{"head_dim": 128, "activation": "swiglu", "norm_eps": 1e-05, "attn_scale": 0.0884, "lr_mult_o": 1.07, "beta2": 0.99, "schedule": "wsd", "steps": 8796, "dataset": "wikipedia_en"}
MLP neurons of a small language model. Each row is named by its layer, matrix (gate and up: input weights) and neuron, and shows model dimensions 288-351. Each number is 50 + 12 x the weight over its row's rms, rounded and kept within 0 to 99. A neuron's up and down rows have the sign that makes its largest values positive.
A block is one neuron, or neurons of one layer that tend to fire together. After each block is what it responds to, as a language model described it from the Wikipedia text at the highest values.

L12.gate101:55 44 61 40 29 46 63 47 54 40 49 61 71 70 52 62 47 61 53 34 35 53 61 48 64 63 20 42 34 36 58 42 28 55 57 58 51 63 49 70 43 39 50 44 32 58 39 51 58 55 16 52 38 37 36 44 43 56 52 27 42 61 53 51
L12.up101:51 34 67 59 28 34 65 52 64 34 35 53 43 76 51 59 43 47 25 48 53 31 51 53 18 51 40 44 30 46 44 69 55 58 58 58 31 59 56 37 53 43 58 45 71 41 47 49 63 58 47 37 77 65 58 44 38 25 68 50 39 25 57 50
L12.gate577:38 63 46 48 52 55 42 70 60 49 58 41 54 61 55 40 55 50 49 52 72 23 19 37 51 32 56 24 38 53 70 62 41 43 52 57 61 58 62 53 62 44 56 35 50 60 24 62 44 37 54 57 40 50 50 55 50 41 41 41 50 41 18 54
L12.up577:67 56 44 67 26 38 37 32 55 55 61 45 58 43 41 67 65 43 43 45 42 44 46 69 48 51 41 60 58 56 50 36 44 41 58 50 51 51 46 39 61 47 48 58 42 59 45 58 40 69 50 35 24 58 64 51 62 61 57 66 51 30 56 51
L12.gate669:46 70 42 58 54 55 28 51 55 41 57 50 50 47 65 62 43 40 42 42 29 64 42 10 49 36 62 64 44 35 50 64 51 45 60 62 36 24 62 61 58 29 41 42 47 42 62 57 42 59 55 68 48 56 46 38 35 59 54 49 54 53 69 54
L12.up669:53 50 63 72 46 51 74 60 25 53 67 50 50 27 51 54 69 49 53 57 49 59 36 38 54 31 42 51 23 42 50 41 40 52 40 37 39 42 46 62 56 45 47 41 57 39 64 56 28 57 58 37 46 60 62 49 44 48 62 51 47 53 36 52
L12.gate951:37 50 53 53 41 65 33 71 46 30 28 55 52 57 68 51 65 40 50 40 45 47 59 29 57 50 63 56 56 78 53 70 45 35 57 29 62 44 55 60 47 69 47 43 44 54 50 45 47 57 64 72 34 32 40 53 69 68 41 49 44 50 60 48
L12.up951:33 65 66 54 39 54 59 52 68 40 56 43 53 64 57 55 58 54 41 44 54 37 33 19 60 38 58 35 21 41 52 37 46 43 40 62 37 65 57 44 49 51 61 64 41 57 56 64 46 62 66 50 55 72 44 46 49 55 56 42 53 53 55 47
Closing section-heading markers. Closing == or === that ends a Wikipedia section heading such as "=== International goals ===" or "==History=="; weaker on word-final pieces (Bas-s, Ma-ga-zine) and commas after "said".

L7.gate708:40 49 33 49 43 54 53 51 25 65 28 71 51 39 60 41 36 50 35 39 56 55 69 51 52 55 35 40 25 20 58 49 45 50 57 40 35 34 79 71 54 44 53 51 57 42 28 60 72 51 28 44 56 50 43 60 53 28 44 44 57 51 48 32
L7.up708:56 51 38 56 38 60 54 52 49 66 46 41 45 37 51 43 46 33 45 45 63 38 40 26 49 44 47 44 49 44 51 29 46 47 37 65 42 72 34 57 41 63 54 66 80 66 32 63 42 59 46 61 28 49 59 43 51 51 53 53 47 45 51 65
Referred to; heading closers. Fires on "to" after referred/known/stating (e.g. "referred to as"), on closing == or === of section headings, and on word-final pieces like d, s, t.

L7.gate888:57 29 52 41 49 63 40 38 39 45 52 61 64 64 53 43 56 39 36 63 44 53 47 43 83 35 55 41 45 59 43 56 39 62 49 63 45 76 64 41 52 29 50 35 49 75 36 37 50 54 48 47 41 47 42 50 46 60 67 33 63 47 48 59
L7.up888:51 47 68 40 51 39 43 48 44 49 52 60 60 49 48 47 54 72 47 35 35 38 56 47 41 53 71 59 42 52 55 38 28 57 62 42 57 53 54 26 66 46 50 58 52 46 31 62 53 41 48 37 33 59 39 65 64 58 41 44 53 46 69 73
Additive connectives mid-sentence. Mostly also after is/was, or and after a comma, that continues a statement, plus similar words like therefore, likely, ultimately, and scattered mid-word pieces.

L7.gate871:35 40 33 46 56 42 45 57 44 74 56 65 50 65 62 60 43 48 43 41 72 41 36 47 47 60 38 33 32 65 61 51 40 34 50 62 52 61 54 42 30 45 64 48 67 72 62 41 40 65 54 47 40 56 46 37 39 51 74 47 56 44 55 40
L7.up871:56 75 80 52 36 57 47 64 66 46 54 45 48 46 48 57 67 50 44 64 52 63 50 31 66 39 38 52 48 46 43 66 45 44 36 71 40 60 56 25 38 69 61 51 52 35 56 42 60 25 53 49 48 51 31 65 54 55 34 47 51 40 42 38
Mid-word subword fragments. Short word pieces inside longer names or words, such as McCle-an, Schwe-itz-er, fo-il-s, plus hyphens after number words (Sixty-one, one-handed, ten-book).

L16.gate212:40 54 37 53 47 42 53 83 66 43 56 62 50 55 47 49 29 52 56 24 50 64 37 53 47 53 51 35 31 49 40 53 37 67 27 69 59 09 63 47 58 54 45 71 52 40 28 47 43 35 34 68 43 32 27 53 33 45 59 25 55 57 46 47
L16.up212:30 51 31 47 58 42 62 49 51 67 71 44 33 72 47 85 49 53 57 54 50 65 47 58 56 59 45 42 23 39 53 47 49 45 43 40 51 50 45 54 40 21 41 58 35 61 57 49 51 35 53 57 50 52 50 53 55 56 59 55 60 48 47 50
L16.gate588:50 49 39 73 41 47 40 46 56 59 59 68 75 54 44 47 57 46 52 27 51 72 52 42 72 50 44 55 51 53 68 44 46 56 50 50 62 49 67 49 50 54 34 53 54 66 52 38 31 48 29 50 45 44 44 57 49 78 52 55 20 34 51 58
L16.up588:63 28 41 73 61 36 53 33 66 54 53 66 39 74 33 73 64 48 57 52 47 18 48 53 40 49 41 42 27 33 46 58 44 46 33 58 70 52 55 44 38 55 37 49 31 57 25 37 42 40 51 48 54 34 45 25 63 58 33 60 62 45 52 41
L16.gate736:28 36 54 57 61 40 61 44 66 38 57 47 60 72 33 72 46 39 53 36 43 52 55 40 34 52 45 59 42 49 55 54 48 54 63 24 44 24 60 19 50 58 51 60 48 63 52 43 45 37 51 74 55 59 56 56 57 27 38 60 76 52 45 36
L16.up736:53 36 60 45 58 26 49 43 54 81 89 43 64 66 21 38 69 50 47 49 33 32 43 50 53 54 38 51 52 43 66 52 24 75 51 40 56 77 55 29 53 33 43 58 37 61 42 49 53 47 35 42 48 59 44 59 32 65 57 48 51 59 41 46
L16.gate814:40 46 35 56 54 38 56 52 53 48 55 74 46 67 58 76 51 49 65 15 52 63 68 59 45 40 54 62 41 41 47 55 56 61 48 30 64 37 62 62 30 45 47 68 28 34 67 51 43 39 34 48 52 41 50 55 42 63 45 35 41 24 55 64
L16.up814:55 45 47 56 79 50 50 50 63 43 44 67 29 55 72 55 40 55 72 32 71 60 52 51 58 56 56 61 66 38 57 51 70 56 48 47 67 45 72 56 43 58 58 45 43 42 70 39 44 63 39 56 54 38 42 55 43 44 39 64 47 32 54 71
Inside proper-name titles. Word pieces inside multiword proper names and titles of works, awards, organizations, such as Best, Historical, Mutant, People's.

L16.gate40:57 54 52 69 43 45 52 66 34 47 41 50 59 64 36 44 65 45 44 53 62 31 52 46 44 41 24 54 44 48 52 55 58 62 56 43 41 65 34 66 42 39 64 50 39 43 50 39 51 44 54 50 51 50 55 67 51 60 41 54 58 46 49 62
L16.up40:61 38 43 50 44 28 50 53 42 69 50 53 38 56 46 64 18 26 45 28 68 34 32 68 54 46 61 36 40 62 29 61 48 35 44 65 63 50 48 49 17 68 51 39 19 29 47 61 55 60 40 50 62 46 63 46 32 44 62 39 55 57 47 65
L16.gate417:57 48 35 38 47 32 51 44 51 43 29 61 50 50 51 56 54 47 52 45 53 55 66 66 75 50 52 46 43 22 52 36 58 49 40 23 47 56 42 28 37 55 59 54 48 47 55 43 44 59 36 50 41 53 45 61 18 68 48 36 56 50 26 50
L16.up417:41 52 42 55 34 26 52 56 45 63 52 72 43 69 55 61 43 41 60 33 51 45 38 58 43 47 44 45 43 44 50 63 42 51 58 36 67 45 42 42 48 66 75 64 61 46 50 63 51 50 45 57 35 35 61 56 38 42 48 54 52 42 23 58
L16.gate556:23 59 48 74 43 42 51 51 62 45 48 67 47 38 54 76 43 59 64 24 41 63 55 50 44 42 50 34 46 49 40 34 50 66 39 35 41 45 56 39 63 54 47 70 37 58 66 49 52 22 54 76 52 51 29 76 39 50 46 50 49 39 40 66
L16.up556:43 43 46 44 33 46 45 57 65 48 59 64 51 68 41 57 35 41 45 64 59 73 28 44 48 51 41 38 37 30 48 42 71 46 63 37 49 26 47 43 48 58 39 66 20 62 46 51 50 50 50 75 53 56 43 50 39 51 58 56 69 47 41 50
L16.gate975:41 42 72 64 48 28 44 59 64 46 55 65 32 56 36 67 40 40 22 46 52 31 49 55 38 50 32 51 50 43 52 54 51 56 52 48 69 54 37 44 30 67 21 57 41 40 31 26 39 71 37 59 51 55 43 44 44 56 40 47 58 52 55 63
L16.up975:35 42 40 53 62 31 58 67 45 55 39 48 44 65 60 61 47 41 45 44 53 53 45 60 50 45 46 52 77 60 29 66 66 40 63 52 82 34 31 45 56 58 62 25 56 48 50 42 66 51 55 49 43 26 58 45 74 50 59 19 43 47 38 66
Mid-word name fragments. Second word-piece inside capitalized proper names and titles, often in tables and lists, such as Mo-ods, Dri-ggs, Lu-mber-ton.

L12.gate12:61 36 43 48 56 36 48 59 53 54 68 52 59 31 46 52 46 29 47 44 54 46 69 35 42 40 49 64 39 47 36 64 60 66 55 41 73 36 37 46 53 65 44 54 85 52 61 52 55 47 36 52 63 62 48 48 58 72 45 61 68 45 43 62
L12.up12:34 38 34 75 45 64 50 44 68 62 41 28 70 32 46 31 58 53 49 53 55 49 62 74 43 46 22 69 54 54 46 34 46 66 70 32 64 44 51 78 57 64 36 57 35 34 40 62 53 33 62 50 58 48 55 53 42 56 41 36 59 24 59 82
L12.gate474:53 46 38 68 22 38 56 51 59 36 45 41 58 39 48 40 50 59 56 53 63 77 53 47 75 24 65 50 47 52 47 49 43 78 42 52 34 71 41 56 37 57 39 75 28 48 63 40 36 28 47 65 40 54 45 42 51 61 48 43 48 38 44 58
L12.up474:63 39 43 83 68 49 50 38 44 52 21 62 75 52 54 40 59 39 57 44 35 69 47 56 49 57 59 73 33 54 29 68 56 63 65 46 49 60 51 47 65 51 38 41 62 36 70 51 48 37 32 46 74 40 50 51 44 53 48 47 57 41 48 53
L12.gate537:50 52 47 35 86 53 57 46 47 13 56 55 43 57 59 45 50 55 29 43 48 46 59 45 56 45 30 62 41 62 26 37 38 63 49 44 55 35 27 70 49 65 19 59 53 52 70 36 60 65 40 45 36 61 54 42 69 58 67 54 54 63 61 37
L12.up537:62 38 23 50 23 31 58 41 50 48 44 39 58 48 39 54 78 48 59 58 51 56 43 53 58 38 46 36 50 41 46 71 49 60 55 44 58 61 39 42 51 37 54 50 40 46 73 71 55 58 71 48 57 72 46 46 53 48 45 57 51 75 58 66
L12.gate785:43 37 55 60 57 60 50 56 42 62 41 53 47 53 46 45 56 34 49 51 34 57 60 53 42 32 39 53 47 68 23 51 47 48 39 48 52 37 56 65 41 66 47 55 66 45 54 64 50 59 37 41 62 60 58 29 60 39 72 43 37 42 48 50
L12.up785:47 48 46 40 43 79 53 57 65 50 38 43 59 47 49 79 51 56 63 71 42 53 54 64 48 43 56 52 56 36 64 70 54 61 54 67 46 32 53 44 32 36 31 27 34 57 83 67 37 46 56 47 65 56 40 57 50 65 58 62 57 59 40 53
Word-completing final pieces. Final subword piece that completes a word split into tokens, across any topic, such as drugst-ore, Singap-ore, mandra-ke, counter-att-ack.

L12.gate373:29 84 65 60 33 50 43 17 67 35 41 51 58 34 35 36 63 43 53 43 44 72 51 51 53 52 55 59 42 62 29 58 48 48 63 55 53 50 61 62 44 69 55 44 54 43 47 40 57 45 34 65 41 45 40 52 46 41 47 47 46 33 30 42
L12.up373:59 48 40 54 28 39 67 50 46 66 37 54 78 65 30 42 42 52 68 40 57 55 44 48 70 50 40 48 46 45 65 62 32 50 58 46 43 48 69 58 33 68 35 71 44 44 55 25 62 38 38 59 62 38 43 41 52 50 34 28 51 39 46 51
L12.gate713:29 51 44 69 38 58 43 59 40 43 66 46 62 36 34 63 40 35 58 41 53 54 52 38 32 45 55 49 20 34 43 43 38 78 74 44 57 34 48 62 64 65 82 50 58 48 59 63 49 52 31 53 60 49 53 32 66 49 84 53 44 46 31 46
L12.up713:56 49 48 49 37 75 52 44 64 44 35 46 43 55 47 40 42 40 43 31 42 56 35 41 63 75 64 58 53 54 48 54 38 72 74 56 40 50 50 48 58 53 66 31 63 58 45 58 48 56 44 40 42 61 31 66 66 21 34 45 45 49 78 41
L12.gate717:35 58 58 54 59 63 49 46 56 66 54 36 54 64 26 49 53 46 65 36 33 50 42 58 30 51 66 47 45 45 58 48 47 55 63 40 39 45 52 58 48 51 44 55 53 44 54 47 70 54 48 86 70 32 55 37 65 59 70 47 44 65 52 43
L12.up717:39 62 64 43 49 52 59 68 65 33 43 54 57 54 42 44 57 36 63 45 55 47 51 41 67 35 63 55 41 29 37 71 54 73 40 52 47 69 32 35 43 28 72 64 31 63 42 57 51 54 55 25 69 45 57 47 41 45 47 47 46 44 29 63
L12.gate797:44 65 59 45 37 69 69 46 50 34 52 19 50 57 48 54 60 52 40 46 54 55 36 43 48 36 64 51 48 62 24 34 35 54 36 66 36 51 32 43 38 51 47 50 47 66 56 56 53 48 55 55 55 43 49 46 76 32 56 31 13 72 61 36
L12.up797:38 41 64 46 68 33 36 71 45 20 51 54 41 52 49 47 47 56 49 57 41 44 29 39 50 53 58 45 59 32 58 50 72 47 67 57 48 64 59 56 55 71 50 44 45 57 52 46 55 64 42 60 61 49 60 22 47 51 45 38 62 58 55 43
Partitive "of" after one. The word "of" in partitive phrases, mostly after "one" (one of the, five of which, any of his), plus weak hits on linking verbs like was/became.

L12.gate31:56 50 46 67 38 60 47 47 61 44 52 48 26 71 38 63 36 35 58 35 41 60 60 40 58 48 49 63 28 56 46 31 37 57 62 49 49 43 30 45 44 71 47 54 53 65 42 52 54 57 49 49 50 56 40 71 63 74 57 53 49 35 32 52
L12.up31:55 38 52 42 41 38 48 40 43 43 45 59 46 55 62 41 66 55 48 43 50 67 54 53 68 74 59 57 39 46 65 45 45 60 51 50 67 50 74 56 58 87 57 49 64 32 44 31 62 40 39 47 68 52 34 66 52 59 56 44 39 32 52 58
L12.gate279:75 48 50 51 40 79 57 50 42 56 49 57 59 62 58 53 36 44 46 52 30 43 56 48 39 46 41 57 33 61 53 52 40 44 36 40 66 35 55 76 40 45 51 67 45 29 60 30 37 48 56 45 62 39 65 50 32 49 56 46 47 55 47 55
L12.up279:56 38 37 48 23 43 29 53 39 52 49 49 55 53 58 66 68 66 54 62 47 76 46 45 46 49 31 48 45 47 49 43 47 44 60 41 66 46 43 50 54 42 50 50 57 35 61 40 36 47 52 54 62 83 55 59 57 62 43 67 55 39 76 67
L12.gate297:59 43 70 33 40 62 34 40 48 47 34 49 38 33 58 65 53 33 67 41 34 77 45 52 74 50 60 68 31 59 54 58 45 48 58 39 47 42 57 30 39 42 52 59 36 52 60 49 54 49 31 72 46 58 34 46 41 69 42 55 53 54 51 58
L12.up297:33 34 56 29 63 40 62 29 59 37 20 62 77 43 62 52 39 34 63 47 33 62 53 48 62 56 36 67 40 40 60 57 51 59 41 62 63 57 49 52 52 55 45 28 38 24 60 72 61 53 45 37 43 49 42 72 35 37 38 57 44 46 18 57
L12.gate919:73 66 39 54 38 67 45 54 43 40 54 45 53 44 56 47 45 25 51 26 44 65 54 72 36 40 21 45 56 69 65 57 43 58 62 27 38 41 44 68 39 35 46 75 28 57 42 48 43 49 70 42 44 46 43 57 50 50 46 40 41 45 67 58
L12.up919:56 33 73 54 51 57 52 62 41 38 66 40 55 36 51 46 65 32 27 43 32 56 42 37 50 44 59 62 61 44 17 49 61 42 42 50 27 70 31 47 51 43 39 50 49 48 35 60 42 50 49 51 46 55 47 70 40 47 38 57 58 56 30 17
Mid-word subword continuations. Second word pieces right after a short opening fragment, especially after "Em" (Em-ma, Em-ir-ates, Em-ig-rant), plus table pipes and cells.

L16.gate51:33 48 51 47 67 58 58 45 50 51 44 56 53 47 44 56 47 60 67 17 22 45 60 50 50 49 21 45 60 59 57 46 50 60 46 53 69 52 51 54 61 74 48 59 49 57 42 45 58 50 57 45 40 11 46 62 54 37 55 32 52 55 45 80
L16.up51:48 44 31 54 62 49 42 55 50 66 43 39 61 47 57 52 67 41 72 48 56 45 37 82 64 58 66 64 45 54 68 59 49 79 44 54 59 42 44 51 30 55 53 48 47 52 53 36 38 52 75 42 54 43 58 62 45 53 91 57 38 26 49 62
L16.gate366:55 54 55 48 48 60 55 44 30 43 53 52 62 52 32 76 68 57 40 64 58 55 51 28 46 42 50 47 44 63 62 47 54 50 45 61 39 37 51 61 53 57 44 58 44 53 42 34 51 24 53 32 39 28 28 50 41 57 47 38 28 41 52 54
L16.up366:52 49 30 36 45 49 59 45 52 70 74 33 44 53 40 58 38 66 69 41 61 60 48 49 50 51 45 62 30 64 64 57 42 50 25 29 61 48 60 23 46 36 50 65 44 65 42 38 59 78 64 64 48 40 37 57 26 43 55 64 70 36 54 60
L16.gate582:49 49 45 17 46 53 60 72 59 61 54 63 46 44 52 60 53 47 38 41 55 51 54 53 42 51 55 41 56 53 48 69 53 36 59 42 46 42 42 71 52 43 37 55 66 82 64 44 43 63 40 31 32 36 35 94 49 57 57 66 33 57 87 39
L16.up582:36 56 53 26 37 75 66 45 50 60 71 72 73 39 35 40 43 59 34 53 62 51 65 67 43 61 45 68 67 63 56 42 63 37 43 56 57 49 51 65 59 61 62 38 80 71 77 49 64 49 67 30 39 31 55 58 55 68 28 49 34 76 51 56
L16.gate612:31 51 47 65 38 43 43 37 34 55 46 39 44 37 61 49 57 56 62 40 50 60 69 34 62 32 52 44 45 51 62 40 23 58 72 49 50 43 47 32 43 56 78 48 65 63 58 49 55 24 60 27 33 55 60 42 53 29 34 50 60 51 42 60
L16.up612:35 47 40 65 54 25 35 64 49 34 57 71 35 51 46 47 59 38 44 45 43 51 46 49 61 34 71 51 48 40 48 60 50 35 52 43 61 32 57 56 53 60 67 45 53 28 37 49 40 59 36 79 38 43 86 50 58 52 47 41 49 41 61 40
Auxiliaries and possessives after subjects. Auxiliary verbs (was, were, been, had) right after a long subject phrase, expecting a participle; also possessives his/their, and word-start pieces like en.

L7.gate127:42 42 37 63 38 34 44 45 66 27 32 69 51 40 31 50 57 40 46 59 42 70 49 72 54 35 25 32 40 64 43 53 44 68 47 61 45 52 53 57 59 64 57 53 56 43 30 35 55 52 45 66 40 43 81 58 34 52 49 39 62 40 45 63
L7.up127:38 52 22 67 67 40 51 45 51 40 49 61 70 52 73 71 39 51 58 54 53 48 53 39 38 69 56 25 51 46 54 37 49 71 57 50 50 50 41 33 71 53 44 76 24 47 51 51 58 41 59 37 47 55 32 57 55 46 58 64 61 62 66 46
Inside names and titles. Tokens in the middle of multi-word names and titles: linking prepositions (Society for, Court for), title-opening words (After, On), and word-completing pieces (Galax-y, Fries-land).

L16.gate203:40 43 42 40 61 54 51 63 55 20 51 34 24 74 68 57 46 54 40 26 41 49 51 55 36 50 43 24 30 54 50 39 29 47 47 38 37 57 55 64 50 47 30 33 34 63 43 36 48 45 60 60 37 57 54 53 54 56 78 37 43 54 46 43
L16.up203:49 49 72 26 31 63 60 65 48 62 51 58 29 85 58 57 52 36 31 44 44 60 31 62 55 53 39 61 50 79 35 46 51 59 38 59 49 59 50 51 62 32 62 62 46 41 38 36 48 63 36 61 61 58 48 65 54 74 64 39 45 49 51 67
L16.gate459:59 53 46 52 36 38 47 64 34 45 54 57 75 85 49 55 61 75 55 57 41 61 50 57 68 51 37 39 34 52 45 58 48 62 46 41 34 48 61 47 35 56 56 46 51 37 34 41 57 71 44 58 32 66 37 44 52 46 61 55 48 53 47 48
L16.up459:47 38 31 57 39 34 49 59 37 53 59 39 18 43 65 54 58 39 45 53 59 30 31 57 71 39 49 41 47 58 45 41 45 49 62 42 60 56 46 50 71 40 50 50 64 56 60 44 37 45 57 48 45 47 70 50 49 80 49 57 49 58 42 42
L16.gate630:46 57 50 38 47 42 36 74 46 55 58 40 40 72 53 44 58 36 63 41 44 72 58 59 52 44 55 50 40 60 51 46 43 57 61 39 46 52 33 56 59 25 41 51 66 44 46 52 48 48 47 73 52 44 52 68 58 46 58 71 36 63 65 61
L16.up630:50 53 52 21 47 52 76 43 54 44 64 56 49 49 38 41 46 52 37 60 67 55 59 70 51 58 25 35 37 26 39 52 46 42 23 56 52 57 72 47 43 45 47 48 54 33 31 42 27 48 49 57 49 44 43 46 60 62 69 60 54 68 24 34
L16.gate1019:58 22 18 48 56 39 65 38 29 59 23 43 57 72 43 51 42 24 37 54 63 28 52 41 63 70 49 59 45 52 59 45 52 48 58 35 39 53 69 44 36 47 22 54 44 42 33 56 67 42 58 49 47 65 15 50 54 64 56 66 47 37 73 60
L16.up1019:61 56 76 40 65 53 36 42 67 29 34 56 53 32 59 51 56 39 62 45 51 60 43 41 69 42 46 41 66 44 38 62 45 54 70 27 24 60 46 86 39 53 47 60 58 51 30 61 42 50 39 72 54 35 49 57 58 60 63 40 60 75 62 61
Section heading closers. Closing == or === markers ending wiki section headings (Results, Certifications, District 15), plus first tokens of new lines after tables, like 1972.

L16.gate410:58 43 37 42 28 59 34 40 74 42 47 54 42 39 66 57 46 53 71 41 59 49 52 41 24 21 51 52 57 61 69 57 51 56 61 56 46 44 38 59 47 46 61 46 41 68 58 65 57 66 38 54 38 64 57 50 37 58 50 59 39 53 60 76
L16.up410:57 47 36 36 46 49 34 22 63 64 54 47 55 46 59 53 55 51 62 47 38 59 41 56 45 09 42 52 57 82 49 58 47 47 52 22 55 80 61 62 25 30 46 31 40 73 57 66 28 74 34 63 59 56 53 46 40 60 74 50 37 40 49 64
L16.gate543:41 57 45 41 46 36 31 39 59 58 71 55 56 47 55 48 47 31 62 61 58 44 39 46 40 45 49 50 56 56 47 41 62 44 34 50 36 58 46 53 50 48 48 50 72 83 59 72 65 53 59 46 42 64 41 57 52 54 30 56 34 45 42 69
L16.up543:60 58 58 54 34 40 28 55 62 43 54 47 46 65 62 50 75 61 58 40 52 54 51 55 29 28 42 60 55 68 35 45 57 47 53 55 61 54 71 38 61 55 62 36 56 66 41 58 63 67 47 24 47 48 62 65 50 55 62 76 58 57 41 52
L16.gate775:49 40 40 40 46 36 57 43 59 49 60 34 49 46 66 54 52 41 63 47 61 62 59 49 27 48 52 38 49 53 61 61 48 51 58 45 65 49 17 60 43 44 50 49 53 68 37 60 47 62 46 45 38 44 49 40 55 60 64 70 61 44 57 46
L16.up775:61 44 51 39 68 33 32 31 68 57 50 47 54 56 64 48 41 47 26 57 54 58 52 42 38 57 19 46 61 57 56 57 54 55 49 34 49 68 39 59 50 44 41 41 42 49 59 59 46 60 52 47 45 64 35 77 29 52 56 78 50 37 58 60
L16.gate868:52 51 49 41 40 57 47 36 47 61 32 54 54 49 60 61 49 40 69 54 63 58 54 42 47 11 30 36 42 60 53 49 60 46 71 38 48 34 60 45 28 61 53 52 53 81 48 53 54 61 58 60 51 36 43 63 32 41 64 36 45 40 55 56
L16.up868:54 59 43 54 34 65 35 50 58 50 51 49 42 43 60 53 51 44 61 50 77 35 52 57 35 36 55 54 49 76 51 29 58 49 64 58 65 46 53 51 62 55 55 48 67 53 44 57 67 48 56 55 56 59 52 54 55 40 54 60 60 49 58 59
Table row-ending pipes. Closing pipe or semicolon delimiter at the end of a Wikipedia table row, just before the line break, e.g. "Images |", "182 |", "Pts;".